config = dict(
    d_mlp=1280,
    vocab_size=32000,
    positions='alibi',
    qk_norm=False,
    attn_scale=0.125,
    bias='all',
    init_std_qkv=0.0169,
    init_std_o=0.00319,
    lr=0.000839,
    beta2=0.98,
    weight_decay=0.0,
    decay_shape='linear',
    seq_len=256,
)
MLP neurons of a small language model. Each row is named by its layer, matrix (up: input weights) and neuron, and shows model dimensions 192-319. Each number is 128 + 24 x the weight over its row's rms, rounded and kept within 0 to 255. Numbers have three digits each.
A block is one neuron, or neurons of one layer that tend to fire together. After each block is what it responds to, as a language model described it from the Wikipedia text at the highest values.

L3.up586:146137100134148103111109146168098137189113110094123099117115179150142087157138116123132142106112126125130140185138102141113113121128123134133134129115079174132158099113169152177130146120114117118137135104130098132132135121113111115127176124136136168177107144121161170168161090089082154181114150124115187096133116096099148172166157099139115111106150151143133101162132110186109119098096
L3.up690:134127118113160125143142131157136139125120099149103109074137144101147123140134108125132141093119194108121076138134093106098096131097134126158138120164123120161133148138162127140131119081114180086068115088155119155152129154124113115122116156107149147123127129156131163149124068131143137129081174146107143126166094104093101121149128153118106121124140079121156144119157120120142135132096
Description: Passive participles after be. Past participles and predicate words right after forms of be or has been, especially reporting words like stated, said, included, described.

L10.up133:150128143151115140147160147095050118153115124120085129113104084145128119148125104085123085134146135105122096109099114094108122184109162137159152096107150152130131127102127156098129130080152133140165142128072123110117143097131179183157146141157124089138115112084160118102118126105147124086134078148087133140149185098130105138146131113093130121131159183098140158130118144160118122131136
L10.up169:107135106152106125155153121125142104143156127141134156091113155103106123131129164116140155099109110107109167125134152171135096129147124148108135123111108120108097114104120130141148155081132122085113138110090137105141164149137113131120160130100136138110144143144126103091090076095068146153135109165094142081117161077148089158138128136152151121134118195124155167102143104129132150121109
L10.up179:134145095132118114116117158121154143164101122105072103120158110086100147137128094143133141090124149110193159130127145146142123163079149131152135148114102122138162113129120123143175169088106091105132149110142128105143120133132125126127093134130114174110127105101154142138105108138071119113141167144107135082123166093131123129085143127130132156120106122148082127179148114132106136159116
L10.up394:150143142141121150130110110108144152163156143114153072140123170132105133106152162098113132127161143099092079127099139123138104123105117133146137132132119133147122163119148124126185165076103133130124097158116157124137132181121129123123147127117104132128081132142126135110087101118140138190111090074124120131132104121120102114163138123134127130128135164098134127126094121074117124138139
L10.up422:137144191128166099120163131159162107134143119129100123110129155095163095144107117126117089126170131113108129111081149126102126144102159144151121130098126139121133149151081138142167110121139085068123150106095116118131101133123138187145137133132173129154116095095066110100096150097092118122132120140108132127095144114130113162118184109146111124140101137156134151113170130122114176121109
L10.up472:099163102119163134140139150114175137156121113162102146137133131135122138111143106128170120106144119119122119148160135102129141163138135139177110062115067131146180130107124136100130166109115110112091150145142084171130131107108157141106136135145135106123109097141140124116078113104149145096130133114133164094140163165138099123128169133130125135085178117141143139114152153099118145095109
L10.up520:107116177129148127114190116117147157119120125097133131121169155117101140099192085131109128144082128081092133121124138174131146112093132120119135110119113117147131114118190150110136122110108116085150119188125088118190132152109119134136176140123141099133126090161128174101114130124120169149091145141074122152119106169138161115087111077121132159133113119095134100102155154126169103121132
L10.up894:107117139106091119130155094136083091138126103104130110109087116083144138087129123130084148115124101125133123135155110096117134162139113157170165104136106098135117130095152154134162150084182131048167155168113097126134143142102136147098182144133147123163097121111136118088151123086124145127132099099114132126136107121178119135118145090112122153125140178113131121163155129113117165135118
Description: Football goal minutes. Minute numbers after a scorer's name in football match listings (Larsson 61', Cooper 49'), and weaker hits on numbers in sports tables and on verbs or is after subjects in biographies.

L6.up94:125142122120162138140139117144079126139099098138123151096073139084128123172148095122155151106097173090092127134143148119132115135095129183145128112139130121134133117136106119099161142105145126120091106099126165133110134142114118111092136155146123125125096105181117168149137086141093123146109141126095122102119129112104164160145160100150129141127124099122141098141136145162125135121099
L6.up659:138105160177129141082143144120085155134121172130079118114124128125126142137124123128140113089136111130136087127149135170094128174126114149083103133118106091161129107132166139128093129133173126178120099128125156123133150087113132092082135124165096108125089115110129156142087099143131127130142125096105145158108147130079117087156118160121116109149128131124152109145185119094126137158138
L6.up956:081077104116105160135135092154141133134128130107136122116115154162131132151103158141123157092105084131115140120089110136077128096130126143101132155122119146128146131129113138142129098132143128145137153127153129124105163109102127098102152161147144110143086109161107138138131127100143123112135137111128133134124148141124136157170162108125052096106197124129144159110155133150155106100131
L6.up1064:124101161132110128109123155128096119130097115091097121109119138125123127118146110135209095127078116137129156144116107157128104100110128140096103123132108114114129054121135137098119141130165109132141127124101132110113163160122113127131154143186134102157085127150109106155124113167126141150098175154126148119099130127168161125095154119114120136117119129093094125142166126137109125152104
Description: Post-noun qualifier openers. Words that open a qualifying phrase right after a noun phrase, comma or is/was, mostly such (as), also known, rather (than), announced.

L6.up157:138113155150109108094112110123124138119136115114122107145080170115127097161124140091099134097134155144113114141120087154177129133095145129124164084120142131125144123128154128134173117141096102112069144133115099156162116114133157158150112125128129177083108105101127150075116120106102137103142138100122120137098140161110130168122137132140118100074156132147105150133123154141108153148066
L6.up864:143134082143087156101123104100183194107118143118133147134143185107121100133100102111138090066140152110131127134103087129115112122071124168119120110106091118122131100136109113088136155128136129116116156132101161171131094089139177111137159135140102164129110150146132111116140137134131152128144132143131103115122144043108122145138138089081146112120128119104118133112151130187152177097087
L6.up1190:136143156132135121101119067136105172150077117110123140122164156079161111144124120108117140082125131128125078176095136139091106158122160113134143098116104127142124142117136129130165133122096117110106168113113135139137125109126129146153120125103089151116107087096114118066150113115155157153151109145129158128111139085135128118161126087138110137144119167088123114115114106103149132113099
L6.up1194:117123167135113121087149099135101142123096126109140111108125151076174157100110092098101168097118146113122113126097112137164118125135138122133121131121183146128122124153121155084155125114125103125128153113123132108152138093118162139161149140152134132110096141118153126119125121125129208133129097104118156137138155092132079149146114107134085150146141163117121163121138176179190136090111
Description: Start of names and titles. First token of a multi-word name, title, acronym or hyphenated phrase, e.g. opening quotes of song titles, A in AFP, the in off-the-shelf.

L6.up595:137158160140132129142104132121130118140111115115141074096148140111142168134127104023153137131114089090121130118151126145155124126111142112176147136113106111138150182115140136140136140082141156060163156171106126124142198146146137126102154108137103129135105105123120115127109154127105091143099128106086132142125122101125095122155119099106125073082141151118132077102162174089128158133134
L6.up637:123109131126175159128150131144134128167114085117110118119168085118121132139107111114136118080093120098091106155141151146142091180137134157131151126123131154087122119129112143127123102122154114078145123146087117123135162147105099151114134152156121074114141143176099158167095138087127122161131107140104122147104113097078102139131136083130131172110087207124165130148109114106136135099123
L6.up728:136119125157121127104133175110138121130124123134129104120142149119152129113108155098117126086115121114118100162125117115139121150089156084152154145115136163067122107083110108126150154101158112148117147153092106093133148144088135092138129109131145119090130103182109136193145108087125101130119098114125150117122134093099137122106134156097115132113124189110134168156112108101149130126137
L6.up944:137101121158133134108143152114147122163059102111137106105126112145136126140128140120105166097057095055136142098148138138131130116074157155160127100136102111124111148102145153169136131116131144071155157095115113126145168115119105127138118118130095146088136147137164136136100116130072105160122117167100113103111137144120078141181160114085101177105142193110129103139163155116118185107104
Description: Match goal-minute numbers. Minute numbers after scorer names in football match reports (Goodall 53', Kluivert 80') and numbers in league table cells; also paragraph-break newlines.

L10.up67:110163110162135128090130110095095115122119132126090098136115126151139164162098156116124136127141125140111105104100163123168125187130115122094144173128098136157134098145057107103171155102107086131113094151157139113176144099117107154139137173117148144093130116129155127089110120128108143140106114115104154144140145083167084144103174146144145150066162139133111091120112124159105097136109
L10.up111:155154154132111147081135091142129114086117111113134139146095115088152117145143124112127112139145131109174115178156137113163115184117124137131151100082113175129140140105089107090178083099170107136096109180098166158142138137115174139133106132158145130098123112113131123118115124107147115111128147109137129141133182106148092151133130075139122173111121162097136141159183194147167103164126
L10.up364:124140094144122132113114130122120158125094099137136103129131141120145112173110130137127091088128103096162107171146180124106131208114155141109192134120127175135149101131115147145133124130166163129143146147123148109119131101126122107133127148119153162096087063103157150137096149120114178136143114132114154105167192118091129132128151132157128148084145119125092142154176124116134135123110
L10.up454:096179134165165134099162106086079126135105113121113139160140114153116137168116124126201094126100114084099133131113183130166133194118133114091125134127149136105165124152114126095168159128182074105126107190151097113152128079106122148121141141126125168095101127139134151108097134117137127101118102124123148125149119133146117154124127115159102102113141112128125111113130151113113145153062
L10.up741:080143124121094107099151117137139135139135143132141106137158177133144159130138176133115112133127074082090117123126182102140144127159125130092130111123149127161095114159101094074121135138156110106119134163143101099150099080118095151125139139145157170126073131149130131122111129114114161121124141097113135124107167156164138150130163103140101156112155148096152094100157134148090099133113
L10.up1135:142117115129120172121147144095133138125120122101100134145151114130102168130133133131144103128123116072179089124125145164129146131116130141115131147128128130114133122125104143133163168124153104113118196171151149096108122098121080127124099141147164151098114084142152126102109134074143148113129123129123129096139115116157168125112136138094138149099137100161101092126173135123109119108095
L10.up1185:121123115102107155075145168125082123126135137111101118149102101118157125153151131107115084138114112093138118124164121110117138144107112094121123127110141148168100122091132139090160148132157088126144156206142138118129169087119107122126128132125122123095102118140159131147109144105112119145092103144120157108138147116093116137130167144113135139100148148138126140121130153091148135128108
L10.up1206:100087132129131098101153139113098151103080059098113144108157151110171164177104093119140137133122126118129135107130130149124138132130141171118149104115106123154132152124149128154188122123119126129112179150130121082132189154104142127127129145169101134111114097138167129122131124140117124138110138146124127125155123112133109087134137136123139146085162123136087172154125124102156155141104
Description: Start of titles. First word of a film, song, album or book title, often after an opening quote, table bar or list dash (The, Gone, Here, Mid); weaker on list dashes and numbers.

L3.up850:143154134118102175096160141124141142106085120106108176106094174120123141166137108104158106126151116126109099118151156136133144135139152106082149103125131101114140126182118168087201113113145148119095134134133154156147147089104150120128115144142112124135150058120134120134109091136105117084109156125139123110149152103133165153127154133116098126127153136132137124177150155113109116138129
L3.up1176:158135140196099129093164132099132134173144135133135120106079121094141126130157124120186116148160119146102152124156149109106103094168136129094142141130105132087138126127116143142130129125133148150139128095069142146117101074129125107095164135135113123116113125129141145096146126124077130071138176093112133117073145095128107130130146131103099090124136134145168179152121117115166151129144
Description: Wiki section-heading markers. Opening == of section headings after a blank line (==History==, ==Early life==); weaker on infobox/table punctuation such as Time zone:, pipes, coordinate W.

L3.up729:132116157181112140100110101131121142148114153120153098094071171080169124126152079120129119133127127135166079159142112138136125130102148139154154133091103114141167108099121114103148172115141104136085141120096150145122129154116162170119169134193147128091116097114133127107132112126141157141124118128138135123074209139156138112170112117123129130092143123145115131115181175141146138119096
L3.up1061:120107175149116133113121131151109128125124129161141130111140090125144145125126081129114120156109136128104089133155123131131150149081152101154122141122183118126141139119142145081194154127148091132153130101132136108110127134146144133127154077172121082139111141117099174102120092134138130091157143111124154139106159145141115171138137137101111147094155130111167109104151155128144148117134
Description: Start of new rows and paragraphs. Mostly the pipe after a year at a table row's start in filmographies (1988 |); also paragraph-opening tokens such as A, His, ===.

L10.up5:113124109156122190150107130161076111127095094114088126144101106116168159124147099080159156127128118143175129114118169145132171149121139152128137123120135104140116086080107148122178128105151120138143120163123137153143150139128172126114134118158088111096135154106071122063114076138116127083149109087087146152125148109124112091143129094120124145105149160136170113126097091147136129146144
L10.up50:154109146097169144072162147123117132079119141158109105110058105109159128143114134107137140126130077119134071133159144101129113128107145136140110136115143121130143127153151125099162133112142118067115127149099146159162187142088149161111129142142122143088113107178145138142109077108113108125075170130108157143117171097101110112138171120120150133098113149119168134146120141126150155155073
L10.up149:130126117130119162107152114152133121135106112136147080119107138092099107153123102097107137106116125120151106159124147114139124150132168142111142109089149103101153098158137154094131115102131170122138136115132186159139116137139137130094156117167141126155136106157120121134157134124121110127108140126096157145191186128121159115115113071129118141128142178100126123130156143110131119179110
L10.up231:133145065122140202099151133119095154132090115117116137116146123123103148132138120097165123076117081157127140117082124129114145125141133176137125108107109098140175120153151147079108151128121100098130125156103123121150152108144118159110100168155096119129100124145090120107108118127152107170151157125127119110132152101135115144108153107123116139129081155122194130151135146102128136114119
L10.up294:146164086149075175076168126171128159110117091084117134110093136127121135120130110096147107092066117141119142121126152119157151168105136151078131096135146117152096121160130152080133135135159108089147115193072135097109111140106129185137113144121124134108112105125123150117118117123118116167115114125112095096112136111130135147132158108136105168143136149101165193185157148122112092121124
L10.up526:128139118136117158103119114164130177152094143142126112102139117106138098131163154122135132103125152120146111124104167153130140141080132103089144136121111151098097132120128130129154162123147104114118167125124166142134116151089149129140102123121120131143114126168119089159124130073111108139101141118136201142111124140107124132081157134138166132089102127112138126158104140116112138117079
L10.up578:162117144155101106119124127133115122116131137118138143082066113127126121130145150110160160134130120138104113141116115085125150123090168136118124121093123135108116097093146120123109103074115150107103118163131132120114176139119119166136159138112127118097121122154076141086147136099116146106080165096099142149118141185153151156121171108139142102168080154066136120149144189103144127142125
L10.up804:136125117141125169134143137143161091094123135111120133106130135168135115143155135115131125176117119138143128135091154113172133087139116136113171141100145144146162100126090100109164150108127145083118127186113173144105131137115112114129126166108084113142087089142105127089105137180090116126131129073131132102126106126143132139133137127142134102100100165147152133138167116151107159113128
Description: Nationality adjective descriptors. Nationality adjectives and modifiers starting a person or club description after "is a/an", a comma, or a heading line, as in Brazilian footballer, Moldovan jurist, professional club.

L6.up303:113141058147127158115127137152136114123134095146105112071067139126115118152140151132148169095136115145149131109129152122147171119132200151122111110113133152076105150145117095130158150150115102109067133099137112117116146117114131158120117146125105171117135122125119130124102088110155118128091116154131148147085088128160113145142142123131120144096159135109117156090151106146137153141074
L6.up642:152126135135079161158126148116087146144084154126128070139099146169151136168161116105161120126148130163151116120127150155140109122124119123138158086101182075100185115131106158155108152089126150124119120138120112097150161124095137144101127124147066140099115150124109137115148132113081112135111082118120124159105161112112165128183144128088133099082163168101118117189128176108126148151123
L6.up1004:117144090133134152139122103176104135108090133114143114146115136121136121151136118062126125124091127144124119128126184101097119128131152133102131138071115143128148091155128132079115133120162110112121129139107161097148139160129153104130122124118105141115099106147116136133118109160142124111143141105094143145109157120129164113195176109112112165128082140082115097153127146136134144135108
L6.up1252:151157095118130145115175123152113153088055161141141113079118146116141120189145119088108134118107148132143048104149158108108115125098143116112142159097126117157178109130132135133079129108137118159144120143120190142124162116109132169113124130149110147086161131175117135154132095146115079156116162152122131108134126086097143089176146119080156155110090128135114164118117149110125132094142
Description: Start of article description. Line break right after a "= Title =" article heading, before its short description; also "Language:" in film infoboxes, and "a"/"most"/"first" after "the" or "was", plus table "|" and coordinate "/".

L3.up143:122147119133190100137180149114173134156103124134114135131106125150162146096104133101113129142117107112137105100165104118145114181074153146162102098123117135148171169166167166082105171132099160141134147128144115146157132113134155142112154154136124100154113140128114176139097125160126121136122087132119121146105173104108098120115137099112055109109148090150164125166101137112137127142116
L3.up837:144089102139143125107099145120176092164124137120120079117165166148116130096072177116126122158115130124145133137151147096110110169108122136163107136131118125135175167147134147114127143092106120093177112109160130114129119132150153161123161150128132104139110136138148144097069134125086106111111177151110101067113139121111100121079108139131134122147114109113157101076139162110125171133119
Description: Main verbs before particles. Common main verbs right after a subject, often starting a phrasal or idiomatic verb such as went on, came under, swept away, shot down; also go, do, made pieces elsewhere.

L10.up18:141117116101117139113135095140148111174080109152151109127144162102137143155167151124113138159135090132108120140121126107120123167133136152147145138101120099112058135124161116143130172127066112134136138118146134099118082113121139111128141144109094117122109109151169125122152120141111133132149143114107139104140165127137095182121147094115105165075136122132156109154150181124104107057062
L10.up30:143125144152131125116173141162070118157128147144134119106128113126127130129112154109103153156128143147111091155133122130107119065130146108108135140103152165129115112154153127172146109142163145143148141118138134150136185129111118143124108133138131112119118094138134119194100109125116150180140166095111132163126116105083100128161121113127124093124117086129183138151151112130131069146092
L10.up130:104097084089117116117151146156154134136101148152071146097109129164142156144112096144128108070144137124134158102110161134065138106120169159105158165136115145145106101138133153100149087151114152093110153130132128170148149132144144162085126162101126133074101109134112130173140112131135160086126159143126148121138131170083116114114181142103126153124135120135090102160132113128102148131154
L10.up321:120120117147169106136115141131144142144155129145160115082167123106141151133146102134136105144107134093130100138150089100123120132087114136199101142125134129107131122098138100124142120092124137129086137120137153148109166112094132129099170162140140136128131113141131155201098119150131134135087107120110157129119160134051147133142140132123125142097157112155138112112127151137189127108120
L10.up760:123128149117143132150146168119124127139126150145096113150110134201097153083145111115134115126109085104130090122135129158108148169088138134139191157123104147163111123110133141090129130144117103118077084145176099088122142138119126140113131122117168125067149084142136168148098116108139096108132121134092125167101114135117133101059137132127120148138122135124139108151157117093132129185103
L10.up930:130115147165150133141129134151141102149125136164131122107114141126139111139120151098144161124123154106159103102115130112085117093086154186161148129124156109143127064142144117151140161135133124137111143109158102121117130154131162102122130099074120099102097117112178108150098132113093110106142144126103162126132135118123120148138121152151121165098115128129114144146125128133184115153107
L10.up1166:097160100115134157113155097150121159142125129117127118093134099114179112123128136116137142119149163130112064125126158120093121152110127127145130109183120117146117109168112125118154140146145127130117148125130153133144106144109195126119151101146119156132147132121135159129121114166105176129154174110121144140118112127122128104143128101112096131116095155145145136147138142133144115127094
L10.up1215:143126103131139104136146087171143133138115142137144150064098127120134142126123143104102161155059167138165081136130083114109154102102143101107114121120129123127136127097133095098140118102120116125107143125110146174189164142105105096115123095171133121116152126160149141158101129138155101142123134125107127124139111125078099092117147089134114151094108117157165148178149187161135094171091
Description: Time colons and predicates. Colons inside times and track lengths in tables or listings (4:53, 14:30), and participles or adjectives after be-verbs (was featured, been able).